Part of a small language model's weights: vocabulary 32768, 14476 steps.
MLP neurons of a small language model. Each row is named by its layer, matrix (gate and up: input weights) and neuron, and shows model dimensions 160-319. Each number is 128 + 24 x the weight over its row's rms, rounded and kept within 0 to 255. Numbers have three digits each. A neuron's up and down rows have the sign that makes its largest values positive.
A block is one neuron, or neurons of one layer that tend to fire together. After each block is what it responds to, as a language model described it from the Wikipedia text at the highest values.

L7.gate156:131154081093145147164050107119114140105113113115118136131091129117107148126153124129135103103148145136086137144112118154130144151153095156190082104165137136117139116153100121147145122126165206105129118130132109131106140168157105140102103154135104139111158142146120126133115131091122142120120130100131108154196125064165129166134092128135097117088163153095159115146154125132124123124141102169110081146081109112126123195148193150085130150169164107142102158161088140167111123128131131
L7.up156:118144146113128108128164139144099149210151142130144109128117156181147112131161163124144100118095137140123133142128110126119130136137055145120177130169117101144123139129148137147073152129142095068103096156120110113133100077065115127146113176104085144108119091106112100082150116098146096126102108150141127101111161137176133115115122109161112118128155113127141143123136153101099099133141109147108130109078088108053119106171109109167092141109138158143157157131145156088117091127121133
L7.gate359:127117133117091127125148139173117156151134109118103118143100146159105111085116118128141124090140132155147158129123144158081189147157118147153111178128136123141120119113084096064133132121150149159148152147124109125179175148117111119130102147133122094131101155139125101139165173122102133115096127151129117126122098127139159165142098088098168109083081067138112129120122110111106144099116163105149117111132130112110109139117170155115148119148174122192101102147124148131146110113095095
L7.up359:122086138155144172153156142113115125139113147076066157136132140102126118147135115154148150125123169130158105113095164144111101144168089124135132130165106151119148155103136108135100104110168156107141159129116099128130169152134107158113097145114135083077104119163150160099118162103137174124121102136125175125098164094139133131167112076128130124077066117103133155147102058151174118139126132173149127093137113154102161163147087147114145133139120143121159117142127126144102146114104116
Responds to: Biographical entry slots. Punctuation or function words just before a person's description in biographies and name lists, e.g. "),"/"," after birth years, "born to", "is a".

L7.gate303:125112132114152095137132127105117150142157124119133207151066143164121101081145175109113144078116136151145083131109133105148103148109111108127136138137160133108121128115127145143129146126133108127139145156111143098150126108170122124140109150135090100128140140102151114117151149155148143115130154079176120084128129122120118118117146105127107088145111121147116131120165139171106116142116188149158137109145090105107094165114144150144100093125120135122131165179148129147120119166119173
L7.up303:159161166134153187156129100104140147126176115132118126136151133135159116117127120134115147147159105146127112104124127146136113115141122111110122099090103114142078140084143174139120112131130095121081137115121092134093147140122095150163104102099156122135109133151115078120092130109157118098098128141121100177148124086147118145126159137085116110099134204144121109133158142131107133116115101122147122121121134129155103123075118124174102115125099119119133121169145130136139126136132130
L7.gate711:153147159115119188135121132106119091071151155172160130114140157134138119122165144160142147144122136134141076107128108105113121085105148129146142100138132185105114104138096148116141107095112085108124143118135146078125136129134127104120109123137152128125092147142184126117086115120143145190159126178093118093125097097068107145114141173138145112110107165160129142111105128135129159122124112133106125114116125114099114123141092140111107133125157141129122104130108154148129135126117135
L7.up711:103134154171122089115140105124078150134199128123136121118147139121161159123154134169093123155103154131142131140115086102081125153099151167125171134127159136152136093141104130119122153126121140151112140152123101118089131134141101110133087102158149110095078122145143143136110159077127131139107127118159150098147098089148084143125143150145115171077145164098117128133109153162129143112084100133128127142105113104115085140122132097122125124158148153093127141113184152126126128149109162
Responds to: Clause subject / infinitive start. Tokens that open a new clause and come right before its verb: subject pronouns (I, they, it, he) and infinitive to, e.g. "I've", "they finished", "aims to address".

L5.gate67:126142121133128113119115088130128144150137151150156102145135104146134148151115078147124104140142099164102144095150133146132110098120107146118140105157119115170099156123135114125152104128096134130107144097118113127113116141134122139119069149137157133152094160160178117139154129144166111100141088109104148128157156103112113142126111106116162138140102107090114174112130163107077118150108148103119151124133133149132140183128109131139132109143139159140147189175158169133126131112161165
L5.up67:167134108150119109137112112142153063123121153104094156096127074112154156137110137167163162143106150175100136121153148139149155133104122101125165123111107139175134130130114129159117083091137149095106081153118103156135137135157136150116124134073144160169139103130149143149118111108122078146117160084127138133092124131154138091098129116113124105105140146167113076116137129159115132127135126146122092126120137137140149142126127101110106120126120166106129123110072170090129155112141134
L5.gate357:188168111163102129138199112111108095125152134127128157110133124158098137125158124135121176172102146115140123145162110107116153112111136099108154120137153104100145166106120092135122176125141136140151148151122093161111115125096155111084125151153168150177107148165117125147127149136140148142126153112146098118101123094143115105116142137118147145119181142133131153123161144138133141147135127116034150104105108104136123113073211096126123116138117160117100158137160143143162169154190131
L5.up357:154103113131076157127157100119132100147105172139155107063143132107115162119135161138129129153121159136130133116149125104122141103115095097150144149159129130112106106105094108138131104141123129135169145118120103116097150128148170093102140150122149147115116140125119145129103100148176148145138118147084130091133138061101132136143131114087148142109201134126183153153128171134108145140174123086122128109104139083147143156171117094126151089076158148099129182185155124131155117143166168
L5.gate387:113117099096174083142117109090109136120152102141145151099116124108148119144148090090163157125117066151154107106089112118116139121127135132146144156091143137131141135129182119147128121121125128134068109148124156084120107163079080093119095178149103128115135134124132154112145113099114122091091123116127136092138142119185142144125153123139151152096148104099125081125108115090130104150161127138107072173128122107122099167161149113091151093137144157119118165133098161128103083136117107
L5.up387:113115167144100109152117129121126106150062115115138120138106117125106197133120160104081127138135095128120127117121120155147092145120113148147151141133091104105136120136175101142126139120120137098121146123086132162130186181129161097100092129113144133141125164138151134159139113110115147152125119071124123108140117144127093116121101126141144110147111150118108134132086122141149175185129097092132106124142145100150117155152135133128125106088127147177138140137102120103110092142102148
L5.gate398:134124126157157159127144146123095132101157106139136166203143150109192138128133116122066148101113118127103152163143145125140135129124114138115156120138135149122153160127142121097136126143128118093138144094094109144132132127163109127127115108165110147101113123140111116119097116130119145095131152142142091111162129117106111106131121133093072185152111127105150103129116096128095143147115160087143135100111107107130134149096140119103117118145125129116121186113130128071179163073128149
L5.up398:117122127117125140144169094112135122127131089108095125103132088098147147101100118167111128154161102090130107115170174112138134090092114104099153130085108135070127097159150115113141148168152093140091113125111118135171129118154132111135117135109148158103140142070104123142096125138129132137114133116135113114156109148108103119143114133109139139093130120138155126155105119171122195137205137105120116125123180131134118107114124118138147105132145116150160158148096148139145119145094142
L5.gate480:169147117111146131126094169137158106173116161139144085143151101096092127141134134136122127160103118103071123118145117125129110101162137151171149126097130143147144149159131119131129106134130140120140172137099133153116153107110086152107114139128087145115083139107101095131095125139121119090156115119151158122139132126140104153145144126089127151055146128147145159126145098122148089108141074118135124157098146116127140154165159141115127116157126108125160151104143122141123077142108106
L5.up480:119112099099158138155111146120138134139159145115125176124136098150109190139093115160059178125130137103107119154119125124120095159155113134116140165103131127120150087122109125137129142136177125100170150147121109165114102113139123116115114123104139102164104110151120156097167134121126123110162146139139135137108124101119155119116136107151150139140118143132126140094166135118074085114111107159107149098141140094120118148178128136133124122187140109103152096137160145118133129184115096
L5.gate486:143106148129078110110090132131115104140114118130130115142107107135126138149147112156141148111101078140160153092110096128128136114126135109152163152152107120141157099091118148152134144115121115100097151130112149084130153162114130090127080150156138128143118142107142164134144146114138164116175075112146112148121169098132107130133108163127114100129153149085128148106122175130062117142140119115118150150128123135121081138091084111123171078121124119173106126125096174122156086121147125
L5.up486:134103130146129148148095114077119125108160113098168112119101122073112099113121141124120176095068143090131130123151126149104174106136139092108124119133128140137155155098130139117138076125110119077122123120122135085168156153169120131106127084156134085140085178141144099142131148182121114131125106141149082114132153151111130122134135121102123129163149124125149111164155107143115154103137142093089157128140112121124134088073126124116104104084140094124141144141073139060135089146099096
L5.gate747:189103122157129109149126075114148101123118156130139177152132111120118135073106146134157142162116123139115114115128120159087133109152109188117136130154142170155112115157131095093084122124116136077119115134126099101122145110134099128130112129153123142138072138119119088176086135107127107150088088112122091172118143090124092146101142136110171150147111108131153107160119125111152129107118111133135112109097106113146094154083149098167167094135146150133139135135160097130152120106124142
L5.up747:129132130152104136083120119106167113128098117098132139131113156116074116118153122103133161109114077146151127147116129123162149137083087077119142121060106140118079107123113155164187163158130118113119144141098097120179146122143119134125121130147168096146140132122149129079105108116116105133195105087178135157107096107091122140138089126137158147161139110103073141103119136110125103137163131122181128132132117066127142140116151163120138113130108133141152119136126119123112140127125080
L5.gate830:195093147118109114136126140130135153175136111133117131122147145119146105125129128128139163129102113155126091147129082160097125143123120156123134136148152158130150161138118114143161202137135160124144096105130095146124120122167124099161102207116095117136097161122101089072158143106164095116105136136114106095103122141130133139131097128121135083156161118123138103099135072120132142135141152151139124134157117124123100137168127099114151089137137092153088144138157130111123140089169145
L5.up830:153137189119106102113129098085108159107117127113121142126139123087129148154111097134122128137137165127097144143115135101121109109093099139135200119098136134139175109111127141123105142121157142085114092128123098129144175134104155125121131110202142124090116101101106140122131147122095093141134136171138096107138144114147137144138143125150146108161098133145119148135116090119123134110159158138134125156120098110105095150094120079108163140105130133078129075105147137160110131092170148
Responds to: Sentence-start subjects, unit-conversion parentheses. Clause-opening subject words like quoted first-person I, it, there after "Although" or "each episode", plus opening parentheses before converted units (65/km² (170/sq mi), 72 ft 4 in (22.0 m)) and table cells.

L9.gate204:088101148131119116145118142134144074103122114157189102115091145113156126116103129101107158151112172112122135107135135116135154121116118082147168133114111113113076134124132121139073132111122180110131145148119151118103107143132125101120110094128143164116109153171140126150134132146101127167066118127120110093143119141146128121117157129139116159145149098114109151098136091122109117134115090117177155125115128163153122162114135166130136121150142138144125100127117087122124122107123142
L9.up204:135105130090113148137104154149162118120072108173083108149195096101120131108114158150119132115181115163099105136156138113067143115133147137110109163129157129101131095126112139130128094143126095112129123148070116082101109126105125147083129099137122138146122152105105123089148138084147121084058116128151144131146126116114103138112139106127098084129111106121127145158113120133111123127155130128115097149114094125132141126123154096119160116100135128143103129101071119104156108108126149
L9.gate465:158138075134109141087163063151108108078121131149113134133134122135158121108114150130099136160125141147123103125144098154141136140113169170114172148114124104134129122131121142144130130141108133142133136127136117106117081144158158109122170123061128123144135141093110086109099102157064087117118127134127109114188150144144114149124167105134118107116101156181147126145123103100148082139136066143140115090133158094122111136112141140133117124097153177128151132165131118141135128132184164
L9.up465:136155107062155087140107144126108137174123147071147110107110151085136112152126181126144118138124142122126106141136135146120146156116145087164120106098120107186105150131139118144154099100116169137157125107114093112118141104144160111185116143185097120125123137146116110118173144119153141126121109138109142137176140116184108151130190074118172128131167132075092096119163158119132131155142065145138118122116137125074132128142163108151145095144091181123079123174133124125179126150162147
L9.gate507:127145126157129140138135148127133147121118120096122131125110130096126087158102134130160142120092109097123126103144064158112154159089144096056157133113154115119088149126108135146138162151125092134148092134126099121149148138107090151122124137096103121132204173130185130096135161142095164145125145134132123132125147115124139101130107129125133167142106162101101112149091150121105116135146114132077096124108126111129123115175143130117146126157130153098138148165150072139138124122102154
L9.up507:136122142112145110089136157142167103105153134103169101114092093123129070128099140103129096130130148148094122150147128119158139127137112126135149151162129132135106123161097149133158133124134115058125127139128120114124176118098132116093154137112108094115114111112150137091104145102134148124118124162111141153106159112129167176100112160146133091122127157127165099148142097141175112132122120104120143082113087143142149102131153068140125163133122162129141158159153076162116113141125086
L9.gate562:078160141099124143121127117124109158149097136141172142116090142056104115174128126133066105136179177170117136120181158197151164138134144148143144142124083112141130137102107097152105135099136143106125101102172127166115086153163141086129112126135128079140159150090126136097130172126143098127127100160094100134186121141136107150122128113105169120098105157138119125130180096108102145180116090111136143138128108094132138155138146114127122138127156130134115164135135130125187148146165156
L9.up562:128120161142109103152086145150099106137101151117096143088138091093159133108151155099079119146123100113144108105131135127181089105100149111155224087119148106137151142108100167145130111184108121178088144112146084123117115140100128120147116158123127147127130140126124155103131122152120131156115137141116142137137159141140122136130105145119128117192088170134125077156131132118116126116120117179143085108119155105127150154097121167122116116145108103170157141122197137147125089132137115
Responds to: Participles, table separators. Past participles opening a by/in phrase (directed by, owned by, recorded with) and markdown table separator rows like |---|---|.

L5.gate46:155127155173129141148133084139113156177083113131149113103156124088079143130145151165153113125137107123124120128159106190141136126149127114133101158088070088104127102112133144108117078123107141129113115124099111097116118119089127060162125119110117098112139149149105186138094145100137100120096136126132098117172143144132123172112145150111143128162103127132080155152105151119151128143077127164111178115126101159138129117077140088137075145154144166127134120150143133126106151139076132
L5.up46:144122136074121145136136085104117125064144138128117118120155125110132157110155171125128120136073123109154191109163115135154154136139136129180143107116126112109137125166127104162138097109131111125141102151114132144110153138125128115110081146118131158106130110138107099134117125151115123130139103141149169131142115086151078190090149144128137127156125132096138161135101143115082117137120119157097144146095118115106101097111100147176109127099130128109090128111138136118127090111142107
L5.gate88:156119097135137137144200142154138132066163124107143161105113136133093139158104115153156140118137068099106135162136125136081135115107135114091156145113139111113102123129143090137103107126131120103137156164121146151125120082125157140155112150171125135135154187118139117125118153131092082165173146129130109139105130116113144133092147163140145134158090130097149150173122125115138109111129141149100131089118143174163118164106115107126109101111133146109114119163132122119143163127130132
L5.up88:146112126159143185127133144126167104146092125060130105104105125104136093168158164135146164124077116149186185135121132113096153144126119156167139164111111131131142121133092171070147137101125126171155092103118128142154150118145093103084099107134138109118142097159135182098155130121156118141152131131129136123162095132072139133137138148179111132117096144106094107167126151092153137122151150129141154140100092127123129103118132116149147112098136157149145094098125105163161136133127148
L5.gate253:115134160180119069142089165119098109189148150144099144085104123057097151130145161109147116144129131163155135108127168152133162154141117116133132138091103146144132107126120109158144131118157137138138105119103109116121174109150144130150133099163107090114158130087144123141133177121149117130146129144112083113137127141154111171155132136099115117083124135113138170109140130138124084146111127146148141133139103114141116176148145103139149188130109115133114167117131125146120137152077146
L5.up253:137115112135091095119107142129053140081162102189117110120142119129130114137179189125169150123066101089163104125131114175134137119126090091158115113141140118168123141140113108119097127150112121147150127148130148087129123138152136109147110115124162124100097111122105128124138146113158118107151136187157148164106097103131102129133114145128105106154148136165108144121136125126154169131088129078089145156109149141119124152126128137133112140110139091149125149136132105139124134126154130
L5.gate264:136088145151132127114168104110132136100091140085131130163179114141154106114102120107111139096146128160066109138168110100132169134153099125160137154160134129133125103114132151133108137091126102100114121119127164150128149132090134139135131182154134115124116158134179105142156146108112118085146155126139127137087116132137117144094164110128151114101121121146130076129122135088117161119184084168107097157100106162100141149148118120134159093128150112090137177127142093168156143132101133
L5.up264:118138159125137146155073122131126122147092081143088127122162125106124142165134100107138070092107153144152153104129166101080112141132130114093134099110128147155118118141109123152125107145121113144123156131103106109155131133146107137152142122162152120116174146097131148160166155167109133150079161120139113115106165138125078130081155130082116134125093161147157128137107141174177130132094114084140117086129110172156143152136160091119120133122127129086129139170092162109139110132131108
L5.gate277:148170146124128147100131137143149121132075109124127141125154129111114116150133094114117149171119129129137113137165156136151102097160127101145072118147172108125160082132125138113128079180122151123126174095137126130143117112117121120180164100128092145083145135121123119144136185109148147116088123165103118100106132098132164127153130122120093133134139132160105144118091142128150126128110117169139105116155125143115170166189108159174135118139154144124109143125130145137122119099131115
L5.up277:154127124113122100136118150148093145143094118112123145146156085105113144124122142129154110158104133115127135125168156172131153151102144143142076122114126110169148136153151172093150107095122132057097124172105112152078088140146132139126096162162117133119133145121152090187181190113133141126147121150126126132162127099145142137104137125136084126102109136112039182139141148138093132174122139141149086079101141173117128130116120160146114116166138135112138142091134117135105112119091146
L5.gate390:134104155143149122132153105114118134162155129087136149140152062101159169127100121142091110127101124171151091084156134188155153098133117110077194136122125151122140069095093156180115143137130142077161139125127118123146169107093130132156114130117123161126090146153112126139119108122116107099155127184093127128170147121141154109115156108105091157094059178126123147192096113100172109131118130115111109114115121128082138104119118142117124148130154134090121146134174125125119133142104128
L5.up390:091123120143118146173101126091090125107092148117159109121152120107107120127111120151140088125102137105120107125163107146133152141121145088107126157143150142079177056149098126119153132113157150108161135122120130165156116147084126079145136094135122113120122149096124098164143125109135133119103122189101130156129093153124130125125156125102129114138142136102123113145091133138129131130113131107136118140121125155137081087123143145145117114122149167088094092163110130138143148155136118
L5.gate611:089149157149139203112174141134131122137139146112151148116132166128128136165150148111128096113129084163150093137099075104100102112133122116113097134104100129133121162125100141139116114096104197128089151111134147114109133180157129132139122120140113133116092141169133120091104141121134134125114152163147132148127143122118164120107119168105120141109101160135073121166131129099128103127114126137139095122132073139146133132134133123138143121166116187165129068142111098100119116148137104
L5.up611:110137061156131162124091179101173146147098163134109133154141111111129160167096109136117102171060142123111131157177128149089162136102149133086085143107136112147170140110148151136108058119111163128135149130099078145123133153127115149153121128102072131144089116143134155143132120120120122096110161159098130091123128141144182145163163119144097078117131106114144096126163140105092127147147147118146134125142089161142124146154120107119111137158118107138100135146132114098118123127107117
L5.gate652:084109111163077093156149152134133116122128155113122111151134117138099137127125146152134141129134101108159142170117103137123136102117125135111109112119150149109118175174128137126131103167169141130128121092106123109101145160115139136116125091132133163138103167142124142161117153124145127173134127113178107120109148100143116124180102134155105111100184143116160139141176153125136127086136195104137122127099175140110122126112132116112115142105133110121098145105129135171095109127089137
L5.up652:146076077123150152137093097141177155160135128119115100099138139102079124143114143121125121097098118124159082115118128152120110143075083100085151089126130151113105113135064126082119077141129097140169100090160103154180105109120098137123126153107131075108106102093115120138131101124094154094142131121138081127114120156115106209148159129116120122140151123105127150122123129085137153123085125098124123087145140125121133158164104139118140069136115142135109064122125077119131079167125120
Responds to: Passive participles before "by". Past participles in credit or attribution phrases that predict "by", such as directed, composed, written, produced, plus table header-row ends like "Total |".

L7.gate590:089135103143122126144111149137135095127135132159094151132125085100115120110151125147149143093115139135130144132102111110096160095110128145143158162084137138096099146134143127123118128125151122123113112108179145096153146113130125142152121118106111147126110158137107111124112138125132116125119127109146150078158149127091081144142175169113095115152114111156149173148091125135151139176159121085124166106093101120122176141096177114117123192099152139152097132102134110171092079111122127
L7.up590:133149086130142129145114163168094148122144115108154130109155078091135121117138144147135113149117146146170112172156147128057118103125116148139124084146102128122095118107092160108103119109147146097139159156129135095129112132139087147122094137136090131146157133107131074122118165161130152152127084126167097177127106131139116127162119108197096125147128135121135144144100122145120149127151145134136131136155130148135134118129084157123139158154115100133157114138116122129102127101134110
L7.gate594:086153156140172112162059135125110120152100139111163096147143138130140130130174069121141125152137117152113100129131080173123144124096101124134105151104111092126177134162135118157101124108122166123081132073119140142096150143140124137143097155146127102168170142119105112151123113119164126144084150126092129119127168091119124157103136132129164070137129116099168165088135117070141072106101168142114167101117122140139108118137124120138140142138160127160129097138093106139124102145129128
L7.up594:141114137138153136099082169146113123122102154133159136116143110102154147129163169126170092156152116113178076151128114154116129093146117139111132184107134128138111117101121139101124127100116133087097147111122139117118081109120107163148140124107148137113129121122145146145107105100128108130112122135151171112149124140116138079168113169138116101151128115140144119140086142091140143127118118058109131158128126139143096135096128117130164126122132128165127142151110162097116107119093113
Responds to: Table header separator rows. Markdown table separator lines like |---|---|---| under headers of election, sports, and results tables, plus weaker hits on late header cells (%, PCT).

L9.gate1:101126114121183105124119092119133128093121129135120106092102155117152114151131118096125101161086107121111123149107140101088110114138144128128131104136142162152177142156109125129163107136138142110152127105117099130160137163120110084143156123079134147136163135123121110080094094100135126106098148157204110137110139126133140107088097160180087146128135154147130172092157182116121095122163111123139136167136148138063136136125088144086131128128147113122114145153168120099164099063104104
L9.up1:141164087163104128103122152101196146164159128094137114135111108120135105131154150152124120134115133133125144163185134143184094132194127130168118120109142059082104127121146126137113116146153136121196115153142177095134106136138130136134120107115161152119102146156129116117100128131095113138136114131094142116122117109139170144129132102151165160138114124076147105131123168155179191103115136090130121152138114111156143122146127111120143109181142148112094131124145122116096128119156126
L9.gate41:096168122121096123145138122133174113143143127148135114145146137121066090134099098149151121147141120114132124089138083158131089123165133153115149116159083129096161145105160182158159129120122141143143158146105132098139124156104118122115151104106124150098129129108129158097124107143134152157128132173123139128160134097148116175113124117133130103155115149105123195145167142125120103171132122137123097144150098152095099117174124124115103114141145075104088164094133082134120132151092159
L9.up41:114139144111117083178137192113161156127140193128160140129142149160102104116114186113134129118116138127170063126128156151122110135142121157143124083121175141133144148091130125087108126121139153143132161118147090166105090135128106120134091152099150157127175117124114157093127106130163145107125120118133133125144128096119136174177140136098127104103135144156108123151180097129108148141118106070124076121128131160135128118131136110098109113109090127127070150106132135179140161113069141
L9.gate390:151117124144125126149135142100125129177099157143168097109125149146136138122161123106117118101147094160143110117108085156151108139130106120120097134157154116117166144119152119132129114114152150120125120133072141104128108087112118103130163141148138140180167133061155092106105083129150142120071124143134106164124109161157118170136131146128095094141131112149105137169137111147097110146160141115154128140144114185134158101133132124163130123132114119112086131167173085151132121118109127
L9.up390:131143140123137138144145128108130164124139160151109123106153112138095122132113143125165102149147091130101119109122125124135099138160093109125106149117183114131131087125113132150148123161116173099115107147143131127112116150096083129079138130130082164094161130085117106096131075144114110115127121120134105137119124140134123183118186129171128109125125172165075117135166137092158141157124100121121092142138119147123140118129156126122085142157086125134124144120137084143115127107104126
L9.gate720:093112111157138114134134129094115178104119130128145146136069171143169104146161111137121107129110084130110082128095123166143161125122128138094139102108144128200118088122115148140176160145138110125094108104148151140180129140119110134125134119061132132130069133168148141100150098124128122146145111129136173145109122157105177128132100148139135081144134154103128136120165084143142107137151126145150180151125151141162075138130106118097136117147141133108148093142113107165156127115120133
L9.up720:108127146132138100138091121101146123068148121132150148112164153129133132103151088128115093159135155146139136145128127165118109167107139147116164087093169103181121118119132084097123135095108149116088165130121153135116131125131117156148097161115125122082142134113122149146151089120093123156123110183101164142125100123113113092112131115130107158139108105133126103124129150132053163139101173135123096156106121160123143081117116123120128128128128141092111130115098114147125081128124146
Responds to: Slot before a person's name. Kinship, title or role nouns and linking words just before a person's name follows, such as his wife, Los Angeles mayor, Daniel Bartlett and.

L9.gate107:123109114146113169102157136115123157071145078116152109131089143141164130137137104099133106145129117119179118109076093138133148137137096165089103135140119124117119132090162159067143115162098096095117138140148132109118119124147144130101131114091104128118106162176120074095133113133124130153087141128137115117144152113123133167127124084106125159122132156120142128162161078136145139132162169136150118162053156144143153116115146134109141155106132165143157155146126120133106108154076163
L9.up107:103115111125132115146153110109169139120110123143113112143126083137095155131110126142149143121107133120177125082142107121096102121092120120185132166168100145125105104080088194135126134139170119143088131157137081094147129095153163109102090155151181140124126097103078117111089151113118109158179138126156101148105106134146152142181141115151117157091127182145106147110131113146097138137109152144129158126137116082100139163145098160114100140115097119114134173147119138147131119122107109
L9.gate442:141145123165093141182067111123150120084120111092159109173139143142145124109134097153089122154080097121095102113128081117162129124092118142143149095122114113158096140120142111143113092092116152111138172076151118103082099141157094134170121131117152149130090162100111125161122120098129121082124108113130107114110123125115073158090133126108115166106077150135126120150138175120139122141154129134128121140069143155142110102105146141157086143099109118122139133144120116123099157125076155
L9.up442:128086117127115111116106136160108132134150127150079131124141140100111123113120151158112143160143136135145138116111092091147109158118171153139114091101131165148124067085095153131112118148171095123145103106118136131129132131127154088107103116128104129085118147174089119145110123087159127128158111055153129175161112112126115120183113116138122118105097112175144128140150081151111136129110153145145131101137079146146108119143097121127084162118126140124122118129108135128114115092081105
L9.gate564:108146130139130123114113140127124136146105112084123137140180124113109152131110135115145108126152112147099101137115128089130159141113125131148145131126115116093106172099129134056142138120089138120110121144169112100110136103169144130122121094156104158134130180105098133148106085107137123132138159122109160107099110132080111172078148131143119113102104107126156096158140096120104108116138178162115140137131165169126115143113164122145119128114125140132133157124179107102153158133142152
L9.up564:129131123130117125155113125098162103121112115122137110179128107108128164109135131102120111132089134158114125169108145095127133133152066130149152092134127158100090135118130105100088098107099130115126122104147059125146117139104096128131106103120131119078120140081119141146122142144129126191142111134118070159116133134116149101162120113135143133110124125107154116154104171158132103159133136120106114167109092111140161088112161119078081129118114098094153148142158126132094170148137120
L9.gate747:130145117150101142139125126137137105107117066109101113129161158121098149116068118118123123124144135173139094084083121121144141139081134203117094171083108129102151144083140157114120114137122080157098102107163089097161127113176111137120143095118124144138148166132113105125161149099104103126125167162106139139142139128139090126087106109100099150144111142087127148115148166139140117137141168120122132143102067150136078141117150112116102108148129115114142172178103116110102116153140110
L9.up747:126134109133130154112151147099137115155155143138125129157127122150123089089114134151136129118143141125148095149077153104131152097149139146122135135166110126131137107139156151152121098118119083172133080123108093136097140122135125135143121139150147118091137087136161083105117128111118138125175115117166137123116154129123113161111125165098141118114159101081125115122074136137088164127158120158119131127167168150102138106068129135128155104124117122091102119117138159143212107081152104
Responds to: Sentence-opening pronoun "it". Subject pronouns like it and that opening a clause, mostly just inside quoted reviews or remarks ("It is clearly…", "It's a much…"); weaker hits on spaces before numbers in tables.